config = dict(
    attn_scale=0.125,
    bias='all',
    tie_word_embeddings=True,
    init_std_o=0.00593,
    init_std_up=0.0237,
    optimizer='adam_variant',
    learning_rate=0.000612,
    decay_shape='pow',
)
MLP neurons of a small language model. Each row is named by its layer, matrix (up: input weights; down: output weights) and neuron, and shows model dimensions 80-175. Each number is 200 + 30 x the weight over its row's rms, rounded and kept within 0 to 999.
After each neuron's rows, "fires on" lists the tokens most often at its 100 highest values on Wikipedia text that the model never trained on. A number after a token or word is its count.

L4.up231,193,154,158,243,198,196,195,199,199,208,207,191,185,219,211,105,203,198,173,202,183,218,151,193,173,145,199,205,196,238,243,228,220,263,228,240,253,219,184,166,217,238,240,134,228,171,149,178,208,180,154,185,229,181,213,217,199,192,170,190,208,215,166,214,213,225,207,200,178,184,187,210,158,176,192,243,177,209,180,217,216,261,201,216,247,228,221,220,167,231,195,234,226,254,223,191
L4.down231,210,181,178,140,185,205,203,218,168,253,251,218,191,226,202,213,197,214,220,170,167,197,198,222,206,188,192,212,193,178,219,198,202,204,215,248,197,240,210,161,191,244,230,123,210,196,179,127,167,221,207,259,216,160,131,228,184,191,211,219,134,180,202,168,195,164,218,245,162,235,191,171,236,219,150,232,185,168,148,191,212,224,210,223,214,211,213,166,232,180,181,161,192,177,213,135
fires on: " |\n" 25, "\n" 24, "," 20, " (" 15, " and" 4

L4.up726,176,202,114,203,219,188,221,218,234,185,211,185,205,192,185,224,228,238,191,252,225,201,187,217,202,152,204,196,185,198,224,179,215,196,218,198,266,189,217,209,232,196,183,127,218,218,167,213,216,203,205,198,212,200,171,172,185,206,240,210,171,161,183,205,213,178,223,173,219,199,191,187,202,161,200,201,159,271,220,234,154,249,196,217,219,184,212,223,136,216,198,182,187,208,250,226
L4.down726,220,209,204,196,191,193,213,249,166,198,140,255,178,188,232,215,217,208,169,181,174,162,242,195,173,208,168,194,219,158,149,219,241,200,213,212,187,212,191,219,173,167,212,259,219,180,256,173,162,172,204,279,222,209,229,189,176,225,218,168,195,229,183,217,166,204,121,186,202,234,206,260,175,177,205,171,154,156,192,191,230,173,247,163,206,211,227,242,187,161,217,220,202,167,170,197
fires on: " of" 17, "ing" 16, "ate" 7, "ual" 6, "ical" 5

L4.up694,196,198,148,218,193,237,187,155,157,202,203,159,156,260,208,224,204,244,170,228,191,222,273,232,217,218,203,256,202,207,186,189,174,201,229,176,167,191,193,210,240,180,264,141,213,176,207,182,203,190,164,210,221,196,179,196,146,161,211,203,182,224,228,218,209,195,221,226,203,214,149,253,178,195,198,181,190,208,137,221,231,192,167,260,227,206,232,235,178,197,167,242,211,220,218,211
L4.down694,163,226,211,248,193,188,208,231,194,209,200,176,213,199,258,231,175,216,227,137,218,206,227,197,249,240,148,189,234,187,216,209,206,191,200,202,224,187,182,219,193,221,145,225,168,172,207,163,227,183,179,191,228,154,154,222,203,163,214,217,163,210,233,232,213,189,217,229,181,232,192,216,237,192,185,137,197,139,208,231,156,218,215,144,188,174,188,220,235,179,240,256,162,234,216,156
fires on: "." 47, " the" 21, " and" 11, " to" 4, " of" 4

L4.up1229,195,226,200,251,151,195,253,183,140,224,299,174,189,237,163,224,239,213,177,236,146,223,193,128,178,177,149,235,184,270,172,192,190,219,192,213,166,223,264,164,158,223,245,170,234,210,182,182,169,198,208,224,220,208,192,251,194,227,192,201,235,201,220,216,202,232,199,220,122,221,233,209,227,235,251,230,213,163,160,176,188,223,170,203,235,225,173,231,174,171,204,181,177,115,214,187
L4.down1229,174,171,224,169,158,128,210,224,225,197,173,228,172,260,196,196,226,176,228,160,196,205,171,227,194,189,196,229,157,242,200,201,156,223,184,173,185,146,182,188,230,232,212,179,218,209,186,223,232,223,219,196,224,171,191,260,277,174,176,243,261,176,229,232,204,152,190,228,170,187,155,180,167,175,171,178,197,191,194,202,226,202,162,189,186,198,200,177,220,186,159,186,234,261,171,199
fires on: " film" 23, " album" 12, " series" 9, " band" 5, " book" 5, " player" 5

L4.up790,153,219,190,225,203,223,161,184,207,225,201,196,185,207,187,213,170,199,180,262,153,198,226,181,200,200,183,217,142,190,190,135,158,226,207,201,218,174,197,182,252,180,211,117,237,198,175,174,207,192,190,230,222,186,225,220,196,158,159,166,264,151,219,202,174,166,237,211,179,138,227,219,174,217,225,188,159,176,193,191,219,223,153,223,192,215,205,209,210,172,205,217,205,200,164,217
L4.down790,244,219,255,253,249,249,172,152,217,242,220,220,237,192,175,203,180,207,226,237,228,233,204,215,202,201,238,193,197,168,207,177,210,176,180,157,168,211,192,173,175,166,229,200,200,167,180,164,213,205,176,219,162,145,230,193,210,218,164,214,213,175,205,162,226,192,243,185,190,215,182,211,203,181,175,229,185,195,237,230,223,208,166,116,217,214,185,178,154,232,176,217,208,217,229,213
fires on: " to" 65, "," 11, " that" 10, " would" 6

L4.up675,222,214,135,229,236,170,227,220,187,209,199,209,164,260,203,200,141,205,177,228,158,181,192,194,206,177,188,227,194,190,202,162,231,214,229,160,255,181,205,206,223,220,183,191,246,218,193,167,182,222,207,249,180,177,192,199,198,188,213,182,188,155,223,127,221,209,199,189,202,184,197,235,191,128,143,250,236,229,174,224,197,190,179,228,201,229,238,238,230,210,202,236,247,243,199,206
L4.down675,187,234,243,208,200,206,233,168,196,189,164,200,208,162,126,185,270,196,206,167,201,178,214,213,189,139,198,185,182,113,221,175,194,214,185,258,154,234,183,181,189,214,228,214,172,211,220,164,224,206,218,193,188,148,172,191,195,246,181,176,229,183,222,232,191,193,202,208,188,268,211,208,179,233,213,202,145,197,178,204,223,199,193,173,184,178,241,220,164,206,254,214,224,224,208,140
fires on: "," 52, "\n" 15, " and" 13

L4.up1026,182,244,175,228,195,181,207,175,160,242,244,172,180,248,170,215,242,201,187,191,189,231,209,221,194,205,160,201,169,214,143,179,209,228,273,168,222,161,147,246,150,184,241,220,195,230,218,219,165,188,221,188,189,219,236,224,262,200,163,150,225,202,178,213,214,218,184,169,150,176,236,258,220,210,236,256,242,176,199,157,253,199,220,162,189,245,212,187,276,217,195,203,162,256,236,195
L4.down1026,210,93,222,184,154,221,178,215,222,236,187,213,227,206,236,160,120,157,184,209,226,178,181,200,205,154,217,192,214,188,227,208,251,213,193,149,176,200,210,216,277,152,220,184,176,216,247,199,203,183,196,197,180,255,173,194,200,192,188,194,222,238,153,254,180,194,207,153,245,212,158,193,159,196,229,164,235,174,128,223,196,193,154,253,177,205,177,196,183,208,180,204,212,238,202,181
fires on: " " 28, " band" 14, " song" 7, " album" 6, " United" 5, " It" 5

L4.up1374,203,192,220,230,217,178,172,157,156,246,190,148,175,152,206,172,199,235,201,240,132,207,207,243,246,225,173,207,247,186,227,177,195,199,173,192,173,218,194,226,218,167,271,185,254,217,242,255,221,195,220,228,168,224,212,211,250,195,240,198,212,184,172,196,228,174,260,189,184,207,212,209,173,199,237,194,197,193,183,134,175,208,177,210,205,184,180,201,138,183,193,193,194,238,210,203
L4.down1374,216,168,183,175,172,232,220,208,237,215,233,213,186,227,201,257,162,266,183,226,221,188,201,114,213,186,190,233,210,172,176,193,155,176,159,180,210,229,243,206,137,162,159,150,232,198,209,147,190,214,181,178,234,160,212,203,164,205,162,246,224,185,199,209,215,218,168,172,179,209,158,203,202,203,229,188,198,155,202,188,196,179,189,174,155,125,199,220,178,217,172,216,170,193,246,155
fires on: " l" 22, " he" 15, " and" 11, " Res" 4, " L" 4

L4.up955,215,189,238,243,170,161,197,173,140,241,182,262,204,209,258,152,201,227,192,196,173,208,191,185,226,256,222,217,248,185,141,173,187,201,178,242,192,169,224,204,188,207,226,260,197,219,207,203,197,206,251,212,172,211,125,196,200,175,162,205,177,179,182,156,216,204,203,219,214,197,184,177,246,182,188,154,185,221,186,168,161,199,172,193,211,190,214,163,204,214,185,209,186,193,183,133
L4.down955,222,199,167,182,181,175,186,197,248,170,243,236,228,184,121,228,200,203,165,203,235,219,174,165,212,201,215,239,236,218,241,256,193,204,220,164,209,242,214,139,201,235,147,162,184,195,174,160,243,188,177,188,207,175,215,189,178,201,206,164,166,209,219,216,231,203,156,199,245,133,139,189,197,183,157,188,203,193,234,248,198,170,217,229,211,164,181,256,184,212,189,218,206,222,200,199
fires on: " l" 34, " L" 24, " La" 16, " Bl" 6, " Gr" 6

L4.up838,194,190,184,222,241,212,221,230,186,237,193,146,130,188,172,216,167,238,204,224,141,265,150,213,172,214,178,211,214,218,160,171,176,213,223,193,174,174,215,160,180,173,203,201,200,222,185,170,192,220,145,225,197,199,219,189,214,229,162,208,235,168,238,231,240,199,253,212,206,155,214,178,191,184,196,227,145,224,189,179,196,158,230,221,214,283,198,230,208,196,154,196,189,221,215,268
L4.down838,216,200,219,224,195,206,223,268,233,204,219,182,180,226,211,189,213,192,210,236,160,189,172,225,190,183,182,245,190,163,186,186,166,181,218,227,223,169,160,166,214,174,197,223,167,258,202,178,178,258,143,231,222,169,219,212,197,201,202,208,245,190,193,185,223,180,179,220,173,209,156,132,189,235,191,205,153,183,214,193,242,169,214,182,190,244,222,194,217,160,197,230,229,221,223,183
fires on: " to" 56, " can" 8, "," 7, " for" 5

L4.up1356,188,223,208,239,173,162,175,200,205,302,167,236,179,209,147,147,196,207,169,247,165,217,195,206,211,214,212,226,170,235,214,273,169,198,199,207,162,225,186,219,227,246,199,208,251,216,167,158,230,221,164,204,167,215,167,214,194,227,191,252,147,208,185,214,219,199,202,217,213,201,236,145,180,201,212,208,209,200,182,172,212,241,213,209,224,175,201,111,192,195,198,202,166,266,196,215
L4.down1356,161,195,274,191,170,215,199,164,248,192,143,155,184,271,169,238,211,214,237,148,230,168,174,225,225,185,183,276,213,211,234,191,201,187,204,232,212,222,181,187,170,133,252,225,162,203,165,186,223,205,176,214,188,137,205,190,154,232,216,220,214,226,190,250,218,161,282,169,240,237,204,174,232,244,184,186,144,193,229,252,195,198,209,187,217,175,163,208,235,226,185,204,192,204,227,196
fires on: " was" 39, ":" 11, " is" 10, " of" 9, "R" 4

L4.up1371,236,231,197,164,203,218,229,225,196,179,228,155,192,237,198,220,193,199,187,207,218,216,215,187,177,182,137,234,228,174,182,185,216,213,196,205,218,232,246,258,263,196,199,167,221,219,201,191,225,177,202,213,199,221,184,171,147,159,293,140,227,196,206,145,216,169,240,228,170,167,212,217,189,192,196,198,166,251,267,210,201,207,240,200,221,193,192,245,135,203,223,167,224,201,192,216
L4.down1371,188,193,202,164,204,185,222,188,153,247,184,170,176,190,230,216,180,174,199,199,237,238,184,235,221,250,191,179,205,135,256,249,222,174,207,236,202,208,216,185,191,162,250,201,234,278,183,241,132,131,230,218,161,204,216,203,210,192,187,188,201,240,225,250,163,170,188,237,176,201,131,242,207,185,218,240,283,122,184,192,222,205,181,162,263,218,229,217,215,162,176,193,196,205,188,172
fires on: " of" 67, " |\n" 5

L4.up1525,186,181,205,209,194,185,196,175,160,177,249,176,171,221,199,237,199,263,198,212,157,160,164,195,207,207,190,250,218,208,175,232,147,243,218,201,179,201,172,188,225,196,207,196,231,221,196,156,257,206,190,187,233,202,206,178,194,175,175,221,273,226,182,219,208,182,204,248,111,209,206,225,181,230,165,227,186,230,194,180,238,214,206,194,166,253,173,186,160,261,199,174,182,200,156,279
L4.down1525,178,247,228,214,182,133,209,232,180,209,228,189,266,250,160,174,166,195,229,165,215,215,202,190,217,176,185,213,178,203,221,190,171,243,231,224,219,222,234,188,193,222,168,142,219,190,177,152,195,178,200,215,190,186,201,212,204,218,215,209,212,206,238,248,209,192,190,206,225,265,144,185,246,176,171,249,201,183,178,242,230,176,120,233,186,194,180,162,222,161,170,223,190,195,211,161
fires on: " &" 30, " and" 26, " /" 6, " as" 5, " to" 4

L4.up532,227,208,186,234,205,175,155,169,169,212,203,205,212,183,225,198,193,211,155,182,161,210,195,235,241,209,149,229,201,170,186,138,186,206,188,189,182,234,197,220,229,232,219,215,249,235,197,189,236,252,206,165,178,213,133,235,241,243,203,168,217,171,203,239,232,220,201,203,197,239,232,246,213,211,193,200,228,221,217,171,181,225,141,215,210,236,189,161,234,155,182,244,169,255,215,251
L4.down532,204,235,205,156,159,208,132,163,201,220,194,222,234,223,237,259,159,207,214,219,183,173,222,166,166,245,246,199,203,234,218,211,236,206,205,206,183,184,211,236,176,173,211,213,166,131,199,252,193,225,208,231,250,169,209,189,208,221,207,198,211,219,217,208,182,239,231,212,233,206,228,188,202,175,212,160,210,184,246,138,171,205,208,147,180,195,232,213,169,179,256,216,188,235,202,155
fires on: " and" 27, "C" 23, "R" 9, "-C" 6, ":" 5

L4.up220,201,229,187,245,217,173,213,216,207,248,176,218,180,210,234,141,181,167,180,191,148,256,238,218,187,228,202,233,218,191,224,236,195,193,173,203,211,212,221,187,221,226,223,230,237,233,182,186,204,169,178,209,224,228,175,204,238,150,178,225,158,183,194,171,207,161,211,240,158,179,219,183,198,201,195,195,191,182,198,133,191,234,211,226,229,220,164,207,186,201,185,198,206,242,242,244
L4.down220,238,192,194,224,185,138,224,209,218,209,208,193,226,285,215,212,173,198,251,165,211,255,204,213,151,253,221,157,218,213,160,221,223,221,162,199,208,203,180,173,264,215,220,196,207,262,231,169,199,212,156,189,230,181,157,205,208,191,227,197,177,235,235,212,226,174,158,190,200,193,180,245,224,208,225,188,203,222,184,200,274,214,223,184,162,193,210,208,218,182,132,178,176,165,218,234
fires on: " |\n" 31, "," 23, "." 19, " " 10, "\n" 5